Weights of a small GPT-style language model, trained from scratch on English Wikipedia: 4 heads of 128.
MLP neurons of a small language model. Each row is named by its layer, matrix (up: input weights; down: output weights) and neuron, and shows model dimensions 64-127. Each number is 50 + 10 x the weight over its row's rms, rounded and kept within 0 to 99.
A block is one neuron, or neurons of one layer that tend to fire together. After each block is what it responds to, as a language model described it from the Wikipedia text at the highest values.

L2.up529:37 51 65 47 45 47 23 38 49 32 24 54 58 31 45 45 47 45 53 45 52 58 58 43 53 50 52 53 53 42 55 45 48 46 42 35 41 47 59 38 45 48 58 43 45 50 49 56 53 43 67 53 67 69 62 39 40 44 79 50 67 42 46 66
L2.down529:45 54 48 61 52 51 47 49 34 49 49 37 54 40 69 67 37 50 36 52 48 66 40 62 67 65 60 45 63 37 36 57 38 60 61 42 41 20 69 54 54 60 37 58 59 47 45 57 77 44 60 54 36 53 41 52 55 42 38 52 39 66 57 49
L2.up707:51 51 53 53 55 55 37 38 33 41 47 68 45 48 42 25 46 54 53 45 47 62 50 30 65 51 43 47 51 53 49 43 51 64 54 46 53 64 60 35 54 53 37 51 46 49 52 70 56 53 56 52 68 40 59 59 55 42 41 45 45 40 63 51
L2.down707:51 45 60 34 51 52 39 57 52 55 44 44 44 49 51 54 63 55 48 51 51 61 49 40 51 67 60 51 57 51 37 57 37 33 77 53 46 34 52 43 35 31 42 50 57 62 40 36 33 57 49 53 37 36 40 45 64 54 52 53 51 26 62 85
L2.up808:67 43 42 56 64 37 53 31 49 48 46 44 50 50 51 36 42 54 45 71 59 56 29 46 66 50 53 70 32 60 60 63 58 45 45 71 47 39 54 37 56 50 63 48 70 41 58 68 62 55 49 54 50 57 51 35 50 49 70 37 53 44 45 64
L2.down808:47 50 55 33 51 54 59 53 43 47 74 57 65 34 36 58 68 37 31 27 45 46 47 53 70 40 64 51 65 50 33 48 53 46 55 66 54 64 66 61 55 59 44 44 52 57 60 48 51 50 55 55 49 43 52 53 48 39 42 49 45 66 46 40
L2.up1031:59 48 66 66 60 66 38 50 66 54 55 52 36 45 45 50 52 43 65 50 66 62 39 48 63 26 51 47 56 52 55 51 54 65 45 52 38 58 54 30 50 76 57 82 59 45 63 42 61 51 54 70 52 48 24 49 45 42 34 63 50 49 40 50
L2.down1031:50 61 44 49 47 51 60 44 54 38 50 53 56 38 61 57 45 53 46 30 63 49 42 54 53 62 63 48 66 58 50 55 48 54 53 45 63 40 50 68 48 46 40 46 31 58 56 47 64 57 54 50 56 57 60 48 71 66 56 55 31 34 58 63
Relational prepositions after role nouns

L6.up433:50 44 46 38 52 33 34 46 47 47 55 41 43 60 60 29 33 73 54 54 45 51 45 41 33 39 43 40 46 36 47 45 64 67 53 45 45 51 46 65 50 51 35 53 49 50 54 57 54 38 46 34 54 60 35 61 46 49 44 50 49 44 53 45
L6.down433:57 37 63 64 50 51 51 38 64 62 66 40 59 53 72 45 68 51 49 52 50 50 61 51 66 54 36 35 52 66 42 45 59 43 59 53 53 51 39 59 37 53 46 37 63 66 58 48 37 40 28 48 44 48 46 61 36 49 66 56 50 61 65 61
Token before a number

L2.up158:35 51 44 30 57 51 63 62 53 49 56 57 61 28 46 50 43 52 57 35 46 33 34 51 47 55 51 64 59 73 42 38 56 46 32 60 54 44 59 37 36 42 34 58 35 59 38 65 38 62 71 56 46 35 56 59 50 54 59 42 50 70 63 50
L2.down158:52 40 28 66 43 51 36 37 47 58 37 65 60 44 54 52 54 61 35 65 43 48 57 56 61 49 42 37 43 47 53 49 54 47 51 54 47 50 61 58 53 61 56 40 41 34 73 45 60 43 52 28 39 64 60 51 49 42 38 53 65 40 49 43
L2.up462:41 50 29 41 53 61 39 31 52 60 58 53 58 33 48 39 51 46 49 46 66 40 51 37 60 59 44 68 69 50 38 44 50 37 44 54 62 42 52 50 58 42 45 55 39 55 48 47 55 52 41 59 53 46 35 59 70 64 50 50 43 57 52 58
L2.down462:56 46 47 39 58 28 44 27 47 42 43 60 29 53 58 33 47 41 34 45 58 62 43 44 60 51 56 44 49 43 27 50 58 50 58 51 52 39 53 52 40 50 55 50 61 58 63 43 50 57 54 57 57 45 49 30 50 42 56 53 55 48 53 60
L2.up850:32 66 41 45 30 39 32 41 55 62 67 61 49 47 36 65 51 51 49 46 49 43 43 54 46 48 47 53 50 60 51 35 54 42 45 41 39 50 53 36 57 48 39 62 49 49 36 47 45 34 41 41 41 52 62 44 55 51 57 40 42 58 49 47
L2.down850:48 49 48 39 41 63 45 49 50 50 53 51 51 60 53 41 54 62 22 51 53 57 54 60 49 37 41 48 44 59 38 44 48 63 43 60 39 53 47 50 52 49 75 57 31 52 72 55 61 63 26 50 74 43 59 43 37 57 53 38 60 61 69 31
L2.up1342:50 81 40 44 32 49 57 37 82 83 59 53 34 50 30 46 47 51 49 53 66 46 40 38 40 47 59 59 73 45 40 42 41 51 38 56 61 39 62 42 41 48 66 44 55 53 44 44 42 53 56 33 47 43 36 55 59 45 41 42 44 52 51 48
L2.down1342:53 39 55 52 56 46 33 53 43 38 51 54 52 34 50 66 73 51 44 52 43 47 47 71 63 47 41 44 43 67 49 55 49 46 50 51 41 64 68 31 48 61 48 42 50 50 47 50 53 47 42 52 39 53 55 51 39 57 67 46 66 53 60 34
Surname endings and "born"

L3.up847:40 40 43 53 59 52 58 42 44 44 31 48 40 61 46 39 52 49 51 51 71 46 42 38 52 37 59 39 56 64 46 56 34 43 55 64 58 40 54 36 51 30 54 45 48 38 48 30 52 49 51 40 48 40 35 39 53 51 41 50 52 22 61 51
L3.down847:41 54 42 43 44 46 62 49 52 58 53 65 61 54 45 73 42 50 49 58 53 58 45 41 46 42 49 76 37 50 34 49 47 55 75 65 32 52 42 55 59 53 60 39 52 50 56 44 46 60 50 32 48 48 43 44 42 42 41 49 57 53 57 44
L3.up1022:35 34 49 41 47 58 41 44 37 53 41 48 51 48 39 29 57 37 58 63 64 41 51 52 50 35 47 50 42 51 52 40 55 41 51 36 49 71 47 48 45 52 52 54 63 35 62 45 36 61 45 48 68 52 52 63 68 47 44 40 46 28 66 61
L3.down1022:40 46 55 46 42 41 47 26 56 47 53 43 45 41 64 48 56 67 66 57 57 31 44 51 46 64 38 43 67 49 40 45 52 35 56 45 33 48 58 41 59 43 45 32 38 62 33 50 52 42 64 62 50 55 66 48 52 53 32 51 54 58 40 46
L3.up1218:55 66 51 37 67 63 53 29 42 34 53 55 64 41 44 67 43 73 43 47 64 61 59 39 52 38 47 56 66 55 45 48 37 58 57 43 62 46 44 44 57 37 51 40 46 43 41 40 48 40 64 58 86 73 52 42 51 59 52 55 54 43 58 51
L3.down1218:54 44 40 42 44 50 75 67 44 60 59 34 43 51 43 44 54 63 65 29 54 52 46 60 27 66 65 44 50 38 75 45 44 50 51 41 47 59 56 36 43 45 34 57 43 46 60 40 47 46 59 45 45 41 38 39 56 36 46 50 44 38 33 50
L3.up1431:60 45 59 68 53 62 39 51 60 55 46 46 43 45 50 25 72 22 64 34 61 57 63 60 47 63 43 51 70 43 54 33 29 42 42 51 48 79 50 50 74 27 50 47 77 55 55 52 52 41 67 58 52 55 66 37 33 41 45 57 49 60 60 48
L3.down1431:40 59 48 26 40 66 58 34 51 56 50 59 49 60 32 43 50 59 47 58 58 40 51 55 49 33 46 57 57 43 47 46 35 50 61 43 35 59 41 41 53 58 55 38 59 59 56 45 59 62 55 38 60 50 56 50 51 52 49 52 44 54 61 48
Agent-introducing prepositions

L3.up152:49 58 50 66 56 51 49 62 51 52 56 38 46 51 52 56 46 38 52 59 43 77 50 37 57 33 60 65 44 48 37 66 48 63 32 33 63 31 63 50 40 42 33 44 52 67 74 60 49 42 51 58 26 58 30 63 49 55 30 47 50 48 55 50
L3.down152:46 31 58 59 56 39 61 61 49 25 57 50 49 51 43 48 53 51 50 65 55 61 43 41 57 50 62 42 42 37 62 37 69 44 47 66 61 39 52 39 46 34 40 41 44 73 57 59 56 37 48 44 42 43 48 58 43 56 57 46 49 49 45 48
L3.up316:46 35 43 59 63 34 38 39 56 67 46 37 47 57 47 49 62 42 36 66 51 65 49 48 55 45 47 42 37 52 58 55 58 26 47 46 37 37 50 29 54 66 29 31 49 31 61 54 42 61 61 38 41 47 54 54 58 45 67 32 52 49 27 49
L3.down316:38 53 43 53 57 38 40 45 45 52 40 25 38 48 43 39 63 34 43 49 63 58 34 57 55 48 46 51 46 46 61 41 46 51 55 46 44 46 39 35 56 80 50 27 54 57 26 55 34 41 63 44 55 58 48 51 41 36 51 40 47 30 40 48
L3.up1222:60 41 33 62 49 51 33 54 36 35 55 61 72 48 63 46 49 48 44 66 49 48 50 43 48 65 54 58 44 47 42 54 49 63 63 26 41 58 60 50 42 28 32 55 31 49 61 56 42 48 52 60 53 47 38 54 58 57 47 60 56 39 43 63
L3.down1222:47 51 31 51 53 40 31 22 55 57 57 37 46 65 51 46 55 51 55 51 40 50 63 49 31 53 69 38 45 40 42 64 41 48 56 44 59 53 58 53 43 43 37 45 40 37 52 50 67 42 61 48 64 48 39 52 55 46 46 39 42 52 49 46
L3.up1267:62 50 44 41 51 45 44 53 53 64 54 47 38 51 69 53 59 57 68 42 30 60 45 51 37 49 46 55 34 45 63 37 72 55 46 47 62 62 66 49 48 52 43 45 43 62 59 39 51 63 48 45 68 43 52 42 48 49 20 46 53 50 43 47
L3.down1267:56 46 54 45 61 51 44 38 64 43 60 59 41 56 70 47 49 51 44 54 49 47 51 61 48 53 46 51 33 65 43 56 41 39 55 47 46 35 53 69 47 41 53 46 38 51 35 50 72 55 50 30 48 46 57 60 43 40 45 32 56 39 57 43
Mid-word subword fragments

L6.up1513:25 51 51 49 48 42 62 47 52 41 44 25 43 53 53 59 44 63 50 47 53 46 49 44 60 47 62 38 57 45 66 46 50 54 60 36 48 44 46 39 44 59 28 49 55 49 52 45 47 47 34 51 39 52 53 68 60 35 36 60 60 49 31 49
L6.down1513:36 35 62 38 41 52 48 50 38 40 60 56 44 53 58 35 40 49 39 52 46 40 49 45 42 62 42 51 44 54 39 49 62 54 32 64 55 45 42 69 39 38 42 54 48 57 56 49 60 59 34 52 48 36 40 45 70 48 44 47 60 55 50 63
Sentence and cell boundaries

L3.up5:48 39 67 45 62 44 70 35 43 34 56 45 50 43 32 44 60 36 60 51 50 54 44 49 55 61 39 46 42 49 47 25 62 52 54 59 45 47 55 61 54 66 51 52 42 44 55 48 51 56 39 56 56 52 58 71 40 26 70 24 56 62 40 58
L3.down5:56 35 60 54 41 65 58 40 55 54 42 54 42 42 50 59 55 38 64 31 63 52 52 45 41 53 65 39 54 54 44 37 52 48 69 56 50 54 42 54 53 55 44 43 55 48 49 63 60 29 58 52 68 62 62 46 57 39 48 46 54 63 43 51
L3.up182:42 48 48 44 47 48 44 54 42 52 44 51 52 40 35 47 63 47 61 64 46 33 49 47 49 45 44 49 34 45 52 61 52 39 41 40 55 35 56 48 66 60 56 44 36 50 47 67 41 52 52 48 57 31 48 71 66 31 58 53 67 59 58 44
L3.down182:47 61 68 51 53 43 44 43 64 30 60 84 47 65 50 54 48 53 45 53 43 50 44 50 35 57 48 59 62 38 55 40 56 53 33 34 48 51 41 50 39 56 51 61 47 45 78 59 64 32 46 42 40 47 50 30 40 23 40 68 54 52 61 54
L3.up825:64 39 55 42 63 50 46 60 50 37 56 47 57 37 42 56 56 51 57 53 70 43 52 56 62 58 58 47 41 64 58 59 44 35 27 44 52 36 60 54 40 34 51 32 47 55 57 59 43 47 60 62 55 63 59 53 45 57 48 43 45 69 46 41
L3.down825:56 46 53 37 40 49 48 51 42 51 30 53 55 67 42 56 51 47 44 22 58 51 67 50 70 44 42 42 42 40 49 38 48 40 31 51 65 49 59 54 56 36 48 36 46 69 66 61 66 51 54 55 55 62 75 59 68 40 38 50 55 60 50 37
L3.up1472:47 46 54 44 59 42 51 55 63 40 48 59 54 38 46 71 47 57 57 44 41 39 67 56 56 54 53 51 43 50 38 59 57 49 26 35 59 39 52 24 24 52 41 51 49 54 62 75 49 49 54 52 37 35 38 40 45 45 44 53 57 49 51 41
L3.down1472:54 60 59 52 55 39 55 41 69 42 62 70 53 74 55 42 27 45 48 31 44 53 55 52 65 55 50 34 60 57 52 37 48 63 54 48 46 51 57 57 47 46 54 50 47 52 62 53 68 44 55 67 46 49 52 50 57 61 60 50 53 66 50 58
Item-ending boundaries

L2.up466:37 40 62 42 52 40 50 50 46 64 27 52 49 56 67 59 47 56 49 50 50 52 57 47 35 44 67 53 96 65 55 59 58 68 59 52 58 55 62 43 42 53 61 38 61 40 46 64 37 40 45 47 45 59 57 36 65 40 48 79 73 55 53 65
L2.down466:61 56 61 58 48 48 49 56 66 57 49 50 41 54 48 35 47 48 45 49 39 48 54 23 54 55 36 51 55 53 36 53 57 39 65 57 42 57 45 56 56 51 59 45 45 72 37 49 68 68 64 52 51 62 67 43 53 35 47 37 45 46 65 41
L2.up649:51 42 34 60 64 51 47 48 47 40 33 38 64 52 44 49 43 36 39 50 62 62 55 62 55 48 50 56 64 42 53 50 47 71 29 62 43 47 57 54 29 45 40 52 40 52 55 53 55 32 51 52 37 64 52 39 62 54 50 54 41 45 48 54
L2.down649:45 56 50 35 39 45 47 49 55 42 48 50 42 51 40 46 49 51 40 47 32 55 45 56 44 55 57 44 59 46 43 44 56 52 44 34 57 60 47 48 50 25 54 46 46 44 62 48 54 47 66 58 41 60 51 38 47 29 57 45 47 39 51 45
L2.up688:55 41 46 31 56 54 52 50 35 59 44 58 62 67 43 38 43 51 53 55 67 50 50 59 57 50 73 54 59 62 55 51 48 60 37 58 58 49 68 46 19 50 60 63 53 50 58 43 50 60 41 60 39 37 40 38 39 43 58 46 49 48 50 46
L2.down688:39 43 58 50 54 47 51 54 53 42 47 47 58 68 48 50 55 70 52 41 32 55 49 55 55 34 57 52 63 49 44 63 41 45 35 28 60 53 51 59 46 49 52 37 46 46 53 65 50 40 60 54 58 64 42 54 56 43 65 53 49 42 53 46
L2.up1118:56 41 36 44 42 50 53 32 41 60 37 49 57 39 43 73 45 51 42 51 33 56 36 62 67 39 42 47 56 60 59 48 45 42 39 58 59 44 52 43 34 58 32 60 48 46 56 70 69 44 45 52 44 68 40 48 51 38 48 51 56 43 54 50
L2.down1118:53 42 58 44 41 44 45 47 56 58 47 52 45 65 54 40 47 44 57 52 68 63 56 38 45 34 46 43 43 50 38 68 73 52 59 51 41 52 51 59 36 37 46 40 57 56 49 50 37 45 49 53 51 43 56 39 46 57 46 58 56 47 40 34
Sentence-ending periods

L2.up190:44 65 48 48 48 43 60 62 56 57 48 57 44 44 48 43 48 54 35 44 50 38 50 41 51 52 45 42 48 64 40 56 58 55 71 71 34 45 54 52 47 52 51 51 52 42 55 51 38 36 44 50 48 53 44 46 62 46 40 44 37 50 38 44
L2.down190:43 38 47 62 53 51 52 66 53 39 53 53 49 39 47 65 53 65 66 69 38 40 43 47 34 68 51 47 51 37 51 49 48 61 56 44 69 51 58 62 47 47 58 58 49 33 58 43 45 68 55 36 47 40 53 41 50 71 76 59 51 50 45 48
L2.up469:43 41 41 59 65 49 61 54 40 59 46 47 32 65 52 56 54 45 42 59 54 60 57 47 59 53 38 59 54 49 64 62 53 71 41 61 55 52 58 34 39 55 38 71 68 57 42 48 57 43 55 61 53 48 57 36 56 57 43 45 28 59 38 41
L2.down469:46 49 60 46 37 51 55 48 54 48 34 53 51 54 57 46 48 58 43 52 52 54 45 58 59 50 64 42 58 38 45 50 54 61 52 48 57 56 51 57 64 54 36 43 53 51 47 48 48 54 37 61 56 52 27 44 56 60 77 44 48 31 53 39
L2.up1047:46 43 61 46 56 27 56 56 65 34 45 65 55 61 64 57 43 45 40 49 57 47 58 65 51 57 49 50 55 53 39 39 64 60 54 46 55 48 43 56 43 69 49 59 45 46 54 38 55 44 54 48 63 47 42 50 50 47 39 57 65 66 37 52
L2.down1047:38 36 41 40 48 48 33 41 50 39 59 69 56 56 44 44 41 46 61 55 76 51 51 40 59 54 48 50 68 49 47 44 55 51 43 45 55 51 32 63 61 51 57 44 29 53 48 51 37 40 54 53 45 50 35 69 54 46 53 68 53 43 35 41
L2.up1355:70 46 53 67 41 58 42 59 73 55 37 48 48 45 66 63 60 49 52 47 41 53 46 47 52 43 56 60 50 53 52 48 68 55 49 71 53 59 49 50 43 49 40 47 51 53 64 28 40 38 46 39 39 51 35 49 42 57 83 53 37 74 76 65
L2.down1355:59 30 58 60 29 52 49 50 63 30 54 68 51 31 64 46 62 39 55 54 49 41 49 57 45 49 40 53 55 48 50 46 56 42 47 35 55 30 42 30 59 55 48 50 51 50 56 27 50 37 45 52 48 51 41 68 52 58 61 54 49 51 66 39
Name-completing noun tokens

L2.up530:38 56 38 37 32 46 65 50 46 48 37 56 69 69 43 46 53 71 52 54 48 53 53 38 64 55 63 70 62 41 48 58 50 63 36 54 65 87 22 54 61 59 53 47 38 35 43 51 50 49 42 63 63 63 49 42 51 52 54 67 37 51 49 52
L2.down530:28 54 35 51 51 68 51 58 39 31 38 46 39 53 50 53 43 51 44 52 42 61 49 68 45 25 38 50 46 23 51 50 78 58 50 56 65 55 44 49 26 60 60 50 56 36 53 50 73 62 52 53 65 57 44 42 65 68 44 65 45 49 36 39
L2.up1202:56 54 57 62 46 54 39 40 60 36 59 58 49 45 53 46 45 42 41 39 48 48 35 54 64 41 56 48 68 62 60 56 62 33 71 45 45 55 39 35 51 67 43 56 58 60 61 61 54 51 41 57 44 47 27 66 48 48 50 27 58 67 41 68
L2.down1202:46 59 51 45 27 43 59 52 27 55 60 60 50 56 45 41 51 42 63 57 60 19 52 43 56 51 50 59 38 43 40 38 50 46 76 48 51 73 50 63 51 48 43 28 57 34 49 38 48 56 41 51 56 62 69 60 47 45 61 52 51 32 46 39
L2.up1249:35 55 48 55 49 42 68 42 47 54 56 62 54 45 50 58 46 55 47 36 43 26 47 45 48 36 46 60 54 51 33 45 40 46 59 45 68 56 56 53 45 54 63 65 46 41 51 49 40 52 31 75 48 72 57 53 53 60 43 56 67 59 35 42
L2.down1249:66 48 59 62 55 61 64 59 43 53 64 51 42 46 46 60 53 65 43 51 29 48 44 53 53 60 45 59 40 60 44 46 67 42 44 38 48 64 58 59 45 58 56 49 29 59 45 41 52 52 59 51 59 61 48 34 45 54 37 50 48 49 45 52
L2.up1431:63 47 44 59 52 46 54 48 36 64 45 65 36 61 44 45 49 43 51 65 33 38 45 55 38 50 57 65 38 46 51 44 56 48 58 41 67 54 77 50 52 53 44 41 58 48 51 63 52 32 57 39 34 49 50 51 56 65 69 28 57 39 67 38
L2.down1431:55 49 46 39 42 50 60 48 53 73 59 52 22 51 33 55 53 45 34 56 22 56 40 43 59 88 57 53 49 61 71 43 60 33 68 31 42 52 72 54 54 52 59 57 46 66 43 53 46 70 46 36 52 55 69 42 53 68 67 54 47 60 62 41
Mid-word subword fragments

L3.up202:46 39 62 64 47 58 40 75 55 61 64 48 54 62 41 51 48 53 46 46 37 26 38 26 58 37 56 63 62 57 30 68 45 43 54 44 46 53 46 47 62 42 57 58 41 60 61 44 55 49 47 49 49 43 51 44 57 49 44 51 61 64 48 45
L3.down202:50 58 59 44 65 49 36 54 59 48 44 58 50 52 56 69 55 55 63 44 55 51 24 70 65 29 52 58 68 52 46 52 53 35 39 56 60 58 38 45 51 35 56 39 48 36 54 43 33 60 69 58 31 44 30 50 32 50 65 54 39 45 55 51
L3.up519:39 54 68 43 46 51 45 42 56 57 42 45 38 49 37 49 52 54 50 33 53 53 46 55 61 45 46 55 52 71 19 52 37 48 67 57 50 43 45 45 64 36 50 56 34 32 43 49 46 71 34 60 39 33 44 63 59 65 55 56 55 65 62 47
L3.down519:50 68 64 44 49 52 41 58 58 65 40 53 47 39 71 55 43 46 51 29 44 46 34 42 63 44 50 56 53 45 49 32 37 54 49 58 56 53 41 41 61 46 33 36 32 55 63 59 71 46 71 53 47 55 56 45 52 47 55 53 39 36 62 54
L3.up597:49 56 48 42 42 52 49 55 54 43 59 26 54 49 62 39 52 52 48 38 50 43 62 39 44 50 68 72 61 58 47 49 53 51 63 44 50 39 41 55 58 36 50 59 65 65 40 38 33 55 43 56 44 40 60 63 49 36 47 54 52 62 50 52
L3.down597:43 67 59 35 45 46 53 59 60 47 55 44 63 50 49 57 60 35 71 64 47 54 61 46 64 52 50 62 51 49 51 54 57 52 46 73 64 52 48 58 43 44 52 55 53 57 54 47 51 53 41 43 51 38 59 49 30 43 46 37 39 55 58 49
L3.up700:70 56 48 37 55 45 56 57 63 53 27 42 39 59 53 30 44 61 63 37 39 43 48 53 57 59 69 54 57 60 28 61 59 48 54 33 61 29 58 44 62 52 53 48 43 53 76 45 44 42 51 49 43 44 40 39 47 49 45 53 52 68 47 52
L3.down700:58 56 49 58 69 66 43 67 31 48 57 39 48 45 49 75 41 25 63 57 39 55 58 53 74 63 47 64 44 71 56 51 56 47 44 47 43 58 36 55 55 35 18 71 35 62 63 41 55 45 57 51 51 18 60 38 48 44 48 50 50 54 63 60
Surname-final word pieces

L3.up305:51 45 38 60 44 33 52 56 47 38 53 56 67 46 50 55 35 31 50 40 46 69 32 48 53 45 47 35 66 51 44 40 61 57 45 37 46 46 34 47 50 50 44 57 46 45 74 57 59 42 57 59 69 72 44 60 52 56 46 39 75 37 65 50
L3.down305:47 45 62 40 36 58 55 52 51 71 67 47 49 35 50 53 52 41 69 53 51 46 51 37 61 56 39 49 62 51 46 51 70 50 54 60 48 43 49 69 46 58 51 50 49 41 49 52 62 59 61 64 42 49 50 55 44 57 42 45 50 33 60 49
L3.up1118:47 55 49 54 50 47 46 55 56 48 62 61 56 56 46 50 54 46 52 43 39 65 61 46 44 51 47 38 57 31 49 46 49 46 60 30 60 46 37 44 55 59 57 56 36 32 62 55 38 50 45 38 56 47 43 55 71 42 47 52 49 53 63 46
L3.down1118:35 40 55 52 51 54 54 51 59 55 44 58 42 52 44 45 50 63 69 60 49 57 67 58 54 57 62 45 52 54 64 56 51 43 39 38 48 47 38 53 31 25 60 51 33 42 40 52 49 57 26 54 34 46 56 80 55 65 48 49 46 40 37 67
L3.up1417:45 53 56 48 44 42 49 50 51 41 50 63 43 45 57 52 35 46 52 38 27 46 49 38 56 66 47 44 66 44 46 35 65 62 55 36 41 55 66 54 41 55 51 52 42 37 58 63 38 66 48 46 42 62 34 62 66 47 56 39 62 44 63 64
L3.down1417:45 38 67 53 58 50 47 55 54 36 49 65 61 41 41 55 64 62 53 43 46 44 56 31 47 40 64 53 53 52 60 53 47 41 51 51 35 68 37 49 62 45 51 46 43 30 51 61 46 33 48 75 53 52 59 51 46 45 67 52 52 56 60 60
L3.up1460:48 37 44 68 53 51 59 52 58 48 44 44 51 58 67 59 45 45 70 54 40 47 60 51 51 41 45 53 49 47 41 55 36 26 33 34 49 50 49 60 52 43 49 60 52 47 54 47 36 55 42 44 51 51 59 71 40 51 43 63 48 57 73 53
L3.down1460:40 73 45 49 38 36 46 42 51 37 57 59 55 49 65 43 47 48 56 24 56 30 69 54 57 53 49 48 57 48 50 46 50 53 48 54 56 44 34 61 55 67 48 38 47 61 53 54 41 46 65 24 64 47 30 60 41 59 50 54 59 57 46 60
Date before the year

L6.up868:34 40 52 58 45 33 45 43 30 31 60 56 50 49 29 72 53 50 47 57 42 46 56 59 48 33 48 39 54 48 67 53 51 42 56 55 30 67 40 44 31 84 61 49 37 55 37 69 67 45 58 39 49 50 42 42 48 58 50 63 60 54 37 53
L6.down868:55 52 43 22 49 57 49 64 34 50 47 59 49 56 58 51 49 46 45 58 63 41 58 47 57 50 27 45 63 28 35 58 44 50 49 46 50 44 64 35 44 52 43 68 51 60 41 56 40 60 44 40 41 57 41 55 63 38 38 38 44 53 53 44
Pre-noun-phrase connectors

L6.up815:40 45 53 40 55 52 44 44 47 64 56 19 37 52 63 87 35 57 55 39 66 60 38 40 64 65 54 59 42 54 55 53 44 43 65 64 37 45 49 38 60 43 58 61 47 76 57 39 57 46 53 43 64 58 56 54 55 47 43 34 30 57 59 52
L6.down815:52 41 34 52 39 49 60 52 47 55 54 43 58 51 47 56 52 54 51 58 54 76 42 40 49 73 53 54 44 36 60 52 35 52 61 53 60 46 53 52 72 63 64 49 46 46 59 44 52 45 57 67 46 48 40 62 60 61 44 50 37 35 64 37
Slot before a main verb